{
  "n_layer": 24,
  "d_model": 192,
  "n_head": 3,
  "n_kv_head": 3,
  "head_dim": 64,
  "d_mlp": 768,
  "vocab_size": 2048,
  "activation": "tanh_gelu",
  "norm": "layernorm",
  "norm_place": "pre",
  "norm_eps": 1e-05,
  "positions": "learned",
  "qk_norm": false,
  "attn_scale": 0.125,
  "bias": "all",
  "tie_embeddings": true,
  "parallel_block": false,
  "init": "normal",
  "init_std_qkv": 0.0361,
  "init_std_o": 0.00522,
  "init_std_up": 0.0361,
  "init_std_down": 0.00522,
  "optimizer": "muon_variant",
  "lr": 0.0125,
  "lr_mult_o": 4.0,
  "beta1": 0.93,
  "lr_head": 0.00901,
  "grad_clip": 0.5,
  "warmup_steps": 200,
  "schedule": "wsd",
  "decay_fraction": 0.363,
  "decay_shape": "linear",
  "final_lr_fraction": 0.05,
  "batch_tokens": 131072,
  "seq_len": 1024,
  "doc_mask": true,
  "train_tokens": 692200000,
  "steps": 5282,
  "dataset": "wikipedia_en"
}
MLP neurons of a small language model. Each row is named by its layer, matrix (up: input weights) and neuron, and shows model dimensions 0-191. Each number is 500 + 40 x the weight over its row's rms, rounded and kept within 0 to 999. Numbers have three digits each.
After each neuron's rows, "fires in" lists the words (lower case) most often at its 100 highest values on Wikipedia text that the model never trained on.

L12.up649:520483488490541564484527484514517464484514396503467567463534443557467395506494522459491476475549544560461480498505522570438496508507532518512538447523475479535527529568595504464506486578490436500486543496432460478511515486491490510525450531637494509425510521572531542512460540478468428573459506560545514501483531499505488440517479505478507521473524469534492480482501563504551491563496490499392532497541492510524528507513445502450515496462486574536386468440554444472540474502485489501511492424471383464481517530470505555457545530474441488551537465523434516449496478479475469528
fires in: "with", "by", "which", "karl"

L19.up691:513539468465544529454459432561495467468555481471495569491477532574526461458531537547505514440423510552526473506546479536446504459470585477473478467494527493526536467499558463514477456522454472471473462491500555501564499558452449520439474493430504527497599493523480490489479577492615468528519577501506493546483554559453499519505551454496508454511511455531477467489505524557519519509462476491461516495511545387527567534480517453532477522521460405492484442546520542440532489536502517514485495413475552518487548575456504452426475490402438524511527485545466506564519439519492516572
fires in: "the", "in", "a", "late"

L15.up436:545542511481442536513553492569453508508502471544532480455542559519495458496513478412462443524526499530588464556430528511476455481497552555473444437453409523522499483460510488497475507482547506545509533539424542464485517497529576465515484423497451497530487417524589536509497506508540555538469476469470554436513439492503518562469472448500527515492469468452538502393420497490473521501514534467470482518514564502410486523529563455579469519485517472520493499510496491499501489525500507568493464513551469507515465541468443483544521540505476478602534395606492551421517532542542500494
fires in: "to", "was", "of"

L3.up5:456482444504491496562472485496506474471489539497398469482475424533533411532516494558480503496485522460494483552462502545485523570596431461467472504498524526532447459603464515504506474447534574502595498507497519526583463556401589504540505498516504475434475442519507500480572532535535490433463438484493471484464536466489626507558490495463479478523440468564533519521488543526504555475448503507529408474523517492481472507414418407546460471498471503450491499531469522470500509491474585484493536556462513503507534529480546521525537561499519494477488476506515535494575502518492451489
fires in: "later", "first", "2015", "also", "2008"

L7.up674:529496483515389472504559426450553483493467573513452496521497542490535469486471466517519485458565480500637455571497472490479480470473489489470526544497490538527528522543534523521435572555535407510533484468510429503423505493516529428494535445526466550478480430487550419491484497546509483525544476578437506514509493472505453519477531441515503502498497528500496546547488562545452432462422436527518483518435498508496427479549461447552516387477528503558520527438495447519538540469531489571460486513535494434512479521529529510485523450514500438543571564515469525505518526514574504509
fires in: "to", "career", "also", "life", "installed"

L3.up585:492547564508544496483441528557556480521429519489509532514447485411409549509479522467538403511537481587554510511511546461482567466498531567465513494494467527464484480521489488509494481506526433480539527504473491490527495507554490494567477490527487534522591521494455449450478490576484539478466460514539553455453468408552529558513471412509461488489506519456512456481555549427488547496479447502502504493412567582527542448491427547513477466541483500575500520513450426504470496549566571467454470496484539579464497532504471523421419506492513490499438497485518528411524508471520481487
fires in: "three", "two", "four", "six", "five"

L8.up389:485492577514500489508527538486509441521559561525471498500515542539546480490532491511509400531497506537430548595494563588512532488495446500488447483550422489488549509480450513486466486538385503510518470512447513508450504496573464489551454560504468494502455470488514436481398556509530501509477463448483481523476495473486463532500529504518510490535480456461548567560497581559454484490491530499561512530468500484509498473501418470526561409480381448523568462464538421504548530557489515470489518525480570425498477513489466631536496525504445448520470484479500473509485563484518499502
fires in: "have", "are", "offers", "find"

L19.up104:500491509471489522473424550459505519580456524545519504490519591508503530458440494505422547470483514438469486523531475490466459456524526453479434457489519418497522475519484431508495489537485468536474534551576487497460449526523516533497477433521492485420460477500449509488468495563603550473575522511547524484548532519588505513449573462400582557533500490479542502534445520529508507487511518425458526469478479523479481619483483472462516510477520485507550478614571503549457503528448496491478557464572518526448506472524561455490509496520525561507495551522495482434545420512467442513
fires in: "other", "and", "years", "others", "many", "year"

L3.up498:464529417528441438552446459492503494533508508504534494453489547528504366519506482541508433543505491533535460571498447472490452462473529478468468425503516521546555501492517559493513545502485535550564540489434476427537515520494512533496494478478476503463434557577471495493485437453501521480497506564494512470559495551509504568478417533468463585468441419505531525478479543502511495539510532468550473411435500515473421519539461482532480493572487494441537463502501525433517525458441581461574459524546529568505519514488561503516509526443542461533561457481510476518525591539451496542
fires in: "each", "one", "that", "they", "performance", "permanent"

L3.up421:558531508443462517514467441525420496508554498481474558497443517535552502484536553480507490487439500506481502450495471549419454481500517493526519540538509522533560463498569534503441502505529533492469533520508478478552407527510467525469490386457523408480470535534581444591498477498575519486535504487526445451460545567553439491556455514576492508515532485518481482452510478562488512529530523493497503523418445535557538561488487427503437455485532486570528449465562486554510441542539452504486509501490487517524502472456480465519568480459434479511500504485489494533538493579474650488
fires in: "of"

L12.up182:508501449448492440528444476469490545497467493475487504449502474491487481498552595516480532505518579462484436501491498415533466550465533499458529543501496486446469639432487520505509498537469529488504526490438405470446575475572472509541511531538577496458476529504423478568460536536536443452405496496548522599479555516482485485533427458516552529515472502471455494453530542497525547464512505491525555445562489510507549445438465540498458524556483529535506454483530443442510457549439470475518461464497530473496579512500512498445527575523466474500533513480463488524475524398516545525
fires in: "and", "letshego"

L7.up377:509495589527489513465518492405468466560529429505431586534469563549526487517534504469476442569520532503519478517556567442462536484555483484538515497496391477560492582457470455535497503492421517533508499435517483510401556426481559479494446475493514522472533560537489505517427559537425544501471516549567464473451571504477490427534513490528488508480533493479527503549493573485467391500496481488438434499498488533461575466530497531503455509535468546539468486488506482562513501503511561499487496486550500438445535539523520477542496485455496475480492512517534467510495597409486508472
fires in: "he", "she", "who", "it"

L19.up707:537456481583484467536480573483547579571544491512450509513534495503418462481488491519499455544529553509423510497532443535533530513476480439463501418525545449486573578461511516530519435508530496521550467494511460459464555468516484482445541490418435459528525506555505498482556438556484511488513448381518503579475490551514539428527427527533459519542527500515502450399576489533483533472480505502436541521547541446519420528450473486504506468593541523556455513474449524516453503502559527485459534515566489499480523522506554524448517469451506536447442501514506454458513526518499518503
fires in: "a", "was", "defensive", "awarded"

L3.up186:457543520519478478532484521537500475518455498458545422507414561483487485547490433507518489471529489565501560430504495523508602551537495516530501526512528453476510457449487441467491589521443499542449477496531473566447537524511499539474586444504536535503480511461512586470428448472451502553492569515495531453492533553536454494517500500493461428442435505478534501555536431532449424482473491481532526520513532524572501547525503439542527549509506468519477476487539417495532572517517529510539553550437487467457465510511406501501581473496501488581463450578426427530561507499499496488
fires in: "like", "such", "including", "mike", "both"

L5.up641:509489496509473547476485475551538499555542478470539524485505528517474445509490479504487435475505521465539559510483458479524469562507447488466553510508493436440531525531471517561529517488544480549523477475504482444461471418524449553477475508478536484493544576539515484502490508490492541531472453544546488563511508510523589518529558562530512552460473526525563513542427533488404459508510508436498425540451464488461517470556435469415558540402531520562529456507475503408495558484430505443491547471479457515504455520565498411370495467406505530466514518517502487581542515515481547550
fires in: "which", "that", "a", "by", "one", "third"

L5.up292:521534597468452443490421473541543506443437461534435525457525461477471457398529510455502514481551513547510576461476554477462446594511531500447512527524586468569539496525525549470503479527547550540440469495492443482527519541437498528499524494456447474561491558546497515505488471514514443460565471505480535496480544506521453481499433524558495434514491477455465515511510532559550474530521433505505518547515524560498513541511506573450519499434539451451500470504536476507467503531470449492539529460420580494486446553573469556592530435458500469442545454491499497489538489494528552443
fires in: "of", "during", "by", "in", "between"

L16.up380:516438461517529479467470457502497473520470481518538464508484527508516514473498565533522512492591545530515484463544472493507606474484503457574478624495480512490513470453552528505448490515459466465512411427451507469469472462482546517554436480499541567521449469490481507477489480491464469461526530598439506543422506552504462452487531488466484533525515539465469530581493492490528486508576464464499483455511504537505545524520446586483502514479467521526498475516560530474564489533542512452548540547499455463427539527487575468469472428514438483509510542484416472435444473416453628537
fires in: "and", "an", "another", "or"

L9.up412:498433514513519524470523536532482440525513532447514476474554459528512508483500526422525507502463537503474505508524536402535535481522529495559459433532477473529531510468506538527415525493390483466492493539448462493514527518559483469560498484522557529528500493498495478569466551539558501530422562536479510573507491457496449502388514503544471485566525492454533538466441538512491438518542512477489518492446523507538472516501603493527486545502467489471535468519525489445416490542534465485507443461565448371476427538557466460482551545500491515616554457465445516442455547545484476484
fires in: "to", "are", "wrote", "were", "include", "at"

L3.up267:532533617481498524504500473494446536541496516468542544597494517481524464530477499526484500481444429476509452507513524526497520474468521483508425528574403493557498477543448489574422565519511500473520480488473524512476516544530445452491526419537547472573511499511506488533520488496539539543481452516505444551513472480497540524527507504491489528486494501515536500577375486517487519494483566489514466582371521484448482506462432515530543439517483451505557500506546462529511518429523506477460488512554432506400452423506497568500561579501494403573512475533521515497517471491543515462
fires in: "all", "career", "conservative", "allowing", "consul"

L3.up293:547506579494486469502497538470543544442456552462514484578527483541488601488510521506479513515539536474520455443511535513483520520503514467426528532512495428486533546526462485500514562418464576536499522481519541516426452525494469403433436411441479450471485549522462503549501477497566537532484539569485486496488505555546506434454498472458498517440515568457549496521548460475520424489487487480413536593530458518484528480516416541487560503492544498492579443448550422525492604511507479500532450496467508470548515465469446496474548484479555458527490542513516553527481537472516518555
fires in: "career", "team", "championships", "cup", "footballer", "championship"

L8.up566:505466525461438482518527521534471506529497477480366530539491509447531500567529519596513546534540495467578517535478495509476469524530574438464512498504442501454549455551505516489436527470478515454549471518470560484541517491522523533607551539490516576433576471416485556478515550453484531483522512584538452479505460542511503507467507460436497509500503501490498526486502478501424469543500461488495536508434495475447443479524512465582499500501553504511494523489450469512507447448483532485472456509473500379536521490492446441518606515454514499507485384487533443512514517529586572474
fires in: "to", "also", "not", "must", "should", "utc"

L5.up253:514533528490459500525494502524529494521499407491541557416402498507482438436462535510485516472542544513483451473529493514527515513476487461480577592542512561444503543477470588483475545508537498447525480461468415553546460574549532536464510478464562524470464453501538504528483512533482524467536567463438463480412580439493424469536532508491532491528496492511494447437572508484545538506497508449480520456476526500555458455459482513545494456506559487528486514491470387473507556535473533531496543533445473524473527492394592454556557516513431498547496537571513476501486499465461471500
fires in: "and", "or"

L7.up385:459547494531478462481514484543441466503480446500451510476537446470491543507552513482560551522513486469488517545519419487496510512526514505455459472477525508464456451551507446441502506528469467448479458458481505542491599541548514473533506529522444519527511507469549516606497477429497457523543488545549540546496535456552507555474546520544463457474474470443506478493503571464505524522505569503470538512568450410555535501509484546586513553470581454517434432513491507528526484579450478496489508520426538510465463545529486561439520387444477473519496417567547391552468478512495484458
fires in: "such", "like", "lab"

L16.up520:478533576509459566540516469524532483495482523501490513510493547469511509544482524457506488543511485506401594538424513485495476497588482509492498590541435453472480473437452585500513530537490434501513506518444487488546538508435492529480533444608499482440460494579470430455536469468509476518508486445455501464514469486529409500476513450514536582511506540460489464411418527562535459527509461418468522596485526533499524496537490480499574479511436504537559510481520566451509503541513514527450501587505535472483432512480498529511495478434499477538490559449493507561485523451536551555
fires in: "a", "only", "least"

L7.up241:470507515512473477506538496528582471517485530489496548478556494484500483517540551469543522578497489460504542476526530519458553382435497495483496449441470496528586464490475509510484481555483552537473522476471417576481476563499476534488533524534532493476548490541486455438565494546462512518466504501447514488441550486470523508487453379496518475484504535421493514566421543552528483522496470494520482480505500518468526469586500517446489441471500515507460585539528483460488600505558541507437568486573451426456445474532518530520505570432480517559601474467485454444458531465483447540
fires in: "in", "the", "after", "so", "however"

L17.up687:491541476518513455531487464464560512493495492535480532497488513499510512494552533525541522525442542487516438459494479519462529568494531526462397490479549419526486438400544536545502477510486543457520484510523499508514461565435524498489532455495511501443626520538501536450507485446474501490497584524499494475539567480371502498494514480475500536552532495461544440499473601491496559458572477483519445403550487493531509530509436552554513422521418478494453544522463561534451512494512478472545500458573465461541492497487533482476473497441490542573530407451510505439541527490437529513
fires in: "in"

L3.up140:503449603516453566516451479579506498505476566474482561475451456483528497514513490484511413468507427486484581479505464582476478517560458551526516523417538481568538523502495541471516458488509476495509458485467501469446575473424504492553426547549515505470493489516539544518475486513483550463482586515481510391447516477488490510517457542524543550502496526527519575480559452507449490461463459469500434483500461496526503481553435533566464472550469473529469462478515504511473510491467537537566489521408479541485500514549585560473499434396515499487454456580499472523476536460523554440
fires in: "it", "father", "rather"

L19.up243:590548500473490556473429496560505525535513502424472577592482425467495516490502467481519465528504504506475467482500500484506479491510528548559447527462488482490520487478469510489493570471546419495491490522474485506509458498533474507488457478479450529492459477469507564561482512474459496501525489541476534531553499525462493598477447515578463431499509449564489505513371517614574510503537443487547537517475505474447534573588525500540520437486531544541519416450521487542544475472527387516388435522491560556504540499426472474464542503505459490475530450473472471541504502493491484478
fires in: "a", "of"

L7.up655:454456546547545554505457501447457421535478585537548514532435531456530475503397500473522430523496517501544535503572603552539544430424477465459555497537550488534552459559427462462488467536572487521455471494524467476441504442436545485469481491544474518490515543500465512528491478518402497454543494441496527506521542530478495519456461570522530576541471475600530475492559452493402493481513480471470546512575552550493517466476534522512524465477491462517493528510513415524514534552507474474497508517513495502522473477512566464536496459507486541550498491505455510436473484572490437438
fires in: "it", "she", "wife", "time", "season", "year"

L7.up612:551515478531491517521525519547540473543522445493482447567495469584457516481519505552503473535475548494497470462510460546499492524492521454558504497467521540502532558486467520553466504506462502491488511442497500503523521486537473504437524452493508492469485511576482516484469493528519504520550500517548524512609498504570495451428453525493472497457558491532612578573492483496526476542477433452546533481524528540446551489433473530474560425429506534481533510565453462435445492569532514572472550479537507464419494471416483379538452445471451464493548470413565466484495522486420472564
fires in: "and", "total", "years", "boys", "labour", "states"

L8.up663:472519503492491518602482540460484537386542493493502469503525525451524500487521466559547473468454533502503509470508507489416475471500540542518502487486484478547540488498517544498497495489567538446484532535455499482591508531500465532529496484463527544441517559596589451513468387530534523465513496468517442507474547563458561526479530494606496568548499546456517503461423551543489524427522462580513465486452426541464465526503425487493510525477470505495481477489476475482477516487488469468426498500433504523520508586478393411504507522509499482441477567444501462538505543547580544502
fires in: "of", "in"

L19.up6:496472502553563526456560498504531554460457505501519467483534472546498464530438496423620520524495480455547546419552499487528470511425604510477471473517458430495548500458471573472552431543501508563489476489474547468453500428566482442473550523429585517492491444482487501553507527506505513493528482517517521507542452567538549464461463587524504524473484573494520452461536497440430527548492526441464498508508483487438485606483460489512446517524490530487547550535546591481451478496449606478443543473507477464443454492468499468459488525468520509516540461479523524520475486529487488536
fires in: "was", "results"

L7.up232:467512538547480495540492472477529513547583435520409467418538508470570512496444513513540503529512499480466462530534477521544450512445478444443477522529506489496529524542547476525509431593532527444502432441544505486498543526434511463567478496457497543519525518471567534506484575538533476466447492401491527478382508501588476501511509480482509521531463487514466451544499458523495511439501466568587512464486553464464517450502534438535532501556504529488551554463500478482513578408470519491519514457467572454527506582542426499487557514484571474542511542483465444500491508508415507482
fires in: "not", "to", "motorway", "make"

L3.up575:533482540512405499485492492527471525621511505481457483510513497535578452542509526567448443491513402471520461453517442511455523517492501475503416475428485522567543534570457498507514525537480492440509462510395517570559540528503528519477511465498510507460534460459562501565498509495435427493558613506520462506451519451468524483510459509527547455481540559533567597508493435509453519527523440444553462523412501457443525484475461498537534463484521513504537523523519496480486515513422563495543541495438438514491494497538536464523517503407567473541472513521478478470527532485529531513
fires in: "be", "been", "beaches"

L5.up31:538470461444474507517501427462509464560470531517518474454511493562469493505497514480516541512566526543485558534469495504482450480476526458468524515475581478484427534566549459554483541483492551420500572458430403545582482411568552524512488467473528501510459502540461518547481581450497604482501483500490507484476463495490487532492492507505599558467493493497528515584508491516405469505491501458570507498558546455534469458460487589440533546417484461526500502493479554428536516477538515528425481478454501446464478511511537453490520437479451486551470531482479512524560459489492507597
fires in: "each", "one", "first", "third", "left"

L3.up275:494544483531530506498473489498546473495486473493538519542507434430497548565504531535512474493573453530443460465537501439545564576519532454491530525460478497467544505511490507490543502518469537516445483487502454520552521546567519509445488433464461462536473536549391477448456497510515513534513527518426494520428556504564502494558517463603466499541442450521493512565472534468514488529483462523566590524406445416453521550478529467474566562519422523571550465518523448447466538564489482466520510517464459446548518433495494506461482512513527462451451485445543492518543488403446497491
fires in: "two", "three", "four", "all"

L3.up249:461530474506467471528558497532527590423536439486445488489496528502481451495502516507486530447510537525462476478480482532505530525490515528492433443467521559465500540537501450498510532558505538490608507540520503585583530562502580591400511542490526483429573501543534518504532438553499504486499482486486497507617560458453472520412479529597517449525480451514452538514521449518500492529497523542468499413446435493537429477479514476482504544467487492467454439517452514530461502534497432498429483458439478484502524544517533448458492459506478502516476451495514477586527452573552487485
fires in: "near", "around", "different", "important", "images"

L7.up189:513583472564422592479465411570489543475540547474399508543493478543550406486579454496500518545520487555526539594508561472517470523489520466529544502513572492434454518515503467447478519482485549471497497493479463426483515483443454494503500536433435460467544483505516494477465499447533488494530477480462470473488521511505442522441503481465493569461493549535502479482548477521515554504566523505526551480472511528508426607431480460485506486485545438446543476497521532489507501491571464559479508512529513514485523468484499667484506498445524522431509463490431459483485521523488512468
fires in: "of", "appearances", "least", "statistics", "largest"

L5.up277:534407478471506536525515484580484467580486478491484606504470537537503572574475533536470413445455489425547593507486450536483519515458518486389505472475475501494486450547491469447494516493522475536424528473450477488531458493435471504506538517528459485501518496534536500485418513496531443507520547452540522474519493490557536481512493523549491569510546434522413530444488500444474546456570510425589474502554471508472496509510458525510557554524510411522450468460520484540526511412439490508509519591546502580448558510461517522526488475506492481473472490468471498467504481450568508523
fires in: "it", "italy", "italiano", "italian"

L17.up596:447481556493471549410507523528553525479534479460469507505472448486446529576497535539490562441486514554537608454510474579556534489476479462538482570529483418428463488574519487522523516493558511426443448453529499482499517468460451516538462473544498515512445483486544527577523502606574503538478488409546456466481499457522502424566532542521522548538505542517605504547523485443492484552428493422484475474514471497534468479479449510513477468528435512550511507451489491438496553454501518455474489555475497472536491453457493509558478430490541473551495433521481489501512494453549491514
fires in: "it", "what", "husband", "he"

L12.up459:456471536511507505514456502456457490548441486465553454431491507541546492529529446453410536404585492528478492503488537437518505508563534452505520529522541513435444421482538506512478535471511492513543476483480438515503467480515560514502446498542539520420525483457429552569511504495507565516494512518466493458461508478483517529423426518489498524506430553459488558583508463472549448506525535474523500502531478505483518485488540439501547458497445528634472468564506500481539498473522511487592504548476507497500519413508549488499507617424560481590543509508527457467459459505550465544
fires in: "these", "all", "the", "many", "s", "three"

L5.up84:505378478473552544472483470511498477423459434562501484476466505525513456541555469443470455460537526523479456515457435436550491561538522493514509535560493514553504576513553449527468496492521542496574579511462530479528525545518559528513490523428478512471501497552425592503540498423509422514484544406557504486479517464541414513524449487547550568532528482503526545476477550455472508539498514536483478526550553529496528497456513549532522506504503478499478509486495595530494460442482497455542452530429526457484528502461458517501475503538551474474413435564527485438544453436509557476
fires in: "first", "only", "most", "station", "number", "type"

L8.up733:564474541458446502527589447550541423528488472493454479481473476441584498580544493573523460482538534573464576507439561520532501452447483406453476527508553476491485444519551436518466551514512450446527417511471490457441551556489504534547538489553494536466489438504508493521511488514509506509454450520504521491445542506490475530522493404478527495536476491481502470517602529573480504511474484552538493526490506522515438451545535575502560462531471451537546542485512501442532391423475498473527529495549479470538453506514514546456507512520526458496510543503492469546456443408522535501
fires in: "to", "will", "never", "would", "should", "you"

L15.up609:461477458506503516446482454504470484432512501478521525549528458526550482470467475485457478449544561459573521596534556500556501445492445507500474560560523579469573513487450525460431532469489409560555499497508476512553494517516510500456500424511565469430463457502473493505518513530487465568534504547475502463498528435526530548427535481440492515491513495471538497519499458502484479541509463458514513533478498469513468535513446542540477481472427503547477474590476614563465539472531561505441563473461460407502512510461538540546514557414549414527478505531522446553495526509489479588
fires in: "a", "the"

L5.up720:526534487482555489523459490510503517525477510476455505456541488517498543580527428579524522456507590517487503455530592484401519492548509458506513415523482494405516468531491431465551448429509580487540441473513549521534448540508491506477490515452500525486453533574469551535559489494471486516480565540527563505528528532518532526542435424521420452489417512487541552529443488432536463516493569541438495552535514533453493497476441534500473551524455471507559496461505505523426463483464462548504487459499474493589473492545443587519456515476519441521486492509455441467513493561455487527
fires in: "used", "league", "championships", "made", "championship", "from"

L3.up68:474472461522446569562503439569502536486508466569554510511429442546547433590530511460453451515529449482474522416556539489484504522527464496537455558463497470542511491569539443528461528486503513532498484525472503498480552542454521512466510461464545438484499485549456511496510452431509462520473519531601529484546498525470513516550395539514483471538451475549557566451535514458427507501432466469546470587465488470458440500443443473497529465488534508459484569453512498485473523484519486496470451532501544508471440584483548514454506563469522542537506422517428471485512528560471564554
fires in: "first", "second"

L3.up764:442580484502506503510544520512559503448484526482482506482437479515445479548436500535467491487490486528474569461504482544520543556515573467517485564533495529540505495529447469485493587536511516570534522445548496528529515557624483545449523405467476512526443487510439507461490601521527492475495530509437505481506511551566499498543481444542495445456451469516471554488490521499408452545464536575533483500432482427467541528582559491536595525478488489472469487501473500487473491445486499525515480515485418509432538512435465437496525515507541397566482469475510520527556503466452471435
fires in: "both", "between", "such", "loss"

L16.up658:554479512583530506526494443520494569443480496503532581496477505486473520520471517488454486524522460519454527424501565511438554586569489513500573556532619385499476432487467464477506499467530477432581537496566562549541502485446551465472522494510535488439514557521504472464440396508496528447505499456497493452462449515418539503541479419526529512545569504509490510495455490525478515479471467520433522463500523452398488513479577545493510426486445486505515518503456548570492542462567481481502474517464551477505575516556505511481466474495531493529509483449462481539524515535500529479
fires in: "in", "his", "her", "urban"

L5.up433:494481493474472506521530585459433524511540527459493506469473485535487518536513540520500476505489512423434431458486463383480501519525442467468492456412515414490514435492507564520520463473504495492527511550480518515471534625503554523526533532494542549450535512470422454475546481508616488513502471463469420535463511537512547503506517525538444505508494484472525533505537567517502486508555502512418533437455524424529475531519547518543490488547451558458470524547478580537480479529396491564481514492490472486480447484455527487470543472535461458498549515518422518474564522526620496539
fires in: "also", "later", "then", "2018", "2017"

L12.up219:454462532465465500578467457523530489491520434598427564562524416459519548493514536476473470501487483528459501478532493569562434519436517542459543527546386478478506549412532515514523534486548515522508500490504510489528521461492563513491528534559545542479467490512470587517518480510449517437513510411494521470424451456513477538457491452474514492499522471457473529476496491543506496475420478496547524474552526609491541449514416480531562479511528517495551496467555451505515517582503458530466559463493451500502571494476460473447569492549498482482557578470493483468513515526479451598
fires in: "and", "incumbent", "assistant"

L3.up457:496506575553458471493539523520494478489499554483476462468501460544471470589462557587493456532519463415501532458464520509439508508571485430544462514483519507473439476538434536480495532519443488493517514497459592529563550542564426487523572484465499461470494512416568510541496515531432438470503532439503544574520527478485519490514567496453588507443497506552505539497466483530439508466457495494515526559500523534410559516546490437486550502523505472544518451500579476454496502549428525506536456490424540496550490503455472499474515471421475506515464541481410451532502512503515599496
fires in: "were", "are", "been"

L9.up671:511383548533554556495501509538438480520491509488540508504509498546493507592436505371459498443518456479459560507530516464551440496493533522538475486547516431474567423471507455501452478547516479444497508489490514461550539561455472467462469556506541556506431456545522533526496542551525426479534470482501533505531561469541493548507478491495493552492482454547506545560500536507529451558584521507514496511514474503476511522520475574449504451535535531533463440439574427476572438523531526482500447492537479476555486476470521468432517488485473519560428405452460439519500501540469436487
fires in: "the", "by", "them", "which", "without"

L10.up624:547547535548516518486485470574396496472531495498499514467531576509498456558438509494513548538498515410434491517649510501559510500479573536496506528503438389551523570455475514493506545469530436452465512531450460552537504442547562512557489485450553490512519461495502539514571510588449470485500509411569514518488490517465458490481526577553570429525506472430461521452471523470467469542441489495457501467514476509468519554471488455448454519573479435494484456482486502474496460541546545502550549514487476480491519477469572412480532464489502523516519514525507515513506524464463507491
fires in: "was", "were", "is", "be"

L7.up171:487502486443486472448550538475440487471497532534454474435467454464474414434490527539569478487492467558493474458521509451506555487404478506519498571492559507538443541571543541557497550508449539543500549590596466528565482491496535472440506540523469472446467528529522556429558472454506502486496531566516596481407525497517519485443484528564444510511518473502471559520474504504503527453463492466459509507495530538510497511558500562475460517470538515438492445484534502452451540502545577496507549462443434443510520517512503511550580440465502491538568539440443461490531453480505544450
fires in: "such", "since", "so", "until", "announced", "because"

L11.up100:494486575552503563496558576558528509554527586486459542433435535475494468570500455548466513476562507516504513460428550636496520508450520439503471536513494510497493530529498501566555532521493459510470541441510508512494466471477429536474417493527560506543516514433505573489410535517527516577569461440413478474536501475487527586479463497495474415487497501506535496533521444478502505510476525505531515485505537474489537503447508470465491448527463552481541462552478434529455557472457499544453479526486538456508558436408509449497454486452483496571461492552467492495522464453528523459
fires in: "the", "s", "this", "council", "there"

L3.up154:487486490537479430529488432485525517514555442506429537464465451555527497556504461545504494499522445495530517539509527509517487462590495499502469531540508515568559501495462450539435537517444452479589554452393446492462513554460465504503475452527467498541504474576506527534468481525470495537526572447457564538432520477532538475481512493534453500492539524529519543446430477486455553523543513492437514511523507428425482618492432423557519459516486520519518457513529521460465551469496533506524546548534473509476529537462487521466482468405501441552472578517451409554515497493507503579
fires in: "the", "a", "an"

L5.up580:529550486521455506541530520542565527534460485397488490522465504464542441462542487462474544513516453462500516478529492494481432599520486486491501462529534514531541541580412562462538519553497526452479547436467501559527486511516502568495525482470440521477474523467565486517485447564452497598495437417460494487522474443540531394501472439587555536494545535491464597500489487502467485471532486465469529457507478455528497548482485525433462479551540492519521508502436523487593539536489475510511528543472492503506436497475501385504440478497543487578504461504438496535564556471480461522
fires in: "was", "and", "brother", "been"

L5.up295:493487448503442419520550489549504550488505480420449525504484492490535531497468505403515504510548434482603536490518517599437533526474512463548411519485507516484586501564501482565401497529502482492527504456492579453496445506543521563473501473491476509485448467515463500538492479537499519546522484489516447497478577472405540494556498462480487542529521566452455519494481491491481566479466458446502482502500550515559419498519459565506484562404489481561475491514472510536528560533511531488473555481437455511488456462514568471454536552577521472539526510539460463517529528573419499555
fires in: "or", "of", "southern", "interchange", "new"

L17.up280:457580587458454538489515425513506522557507487531462549552469547519452512430468548471449454464528507522526536459466488486414509472538527587502494509467549518517554487438467473526505522497474418529528537548518499433475488468427452494504528556487477476520444486563474486456494445446539475554505505492526480528456475544445450559491412511500513549470540444471468465468477560565580542491507527522400512577539468483470573412566554543466506479536408464506501490531503498483476412473561552491505553504516478519511524526483558475481504541490509569508465476492498488543492538513484575459
fires in: "a", "his"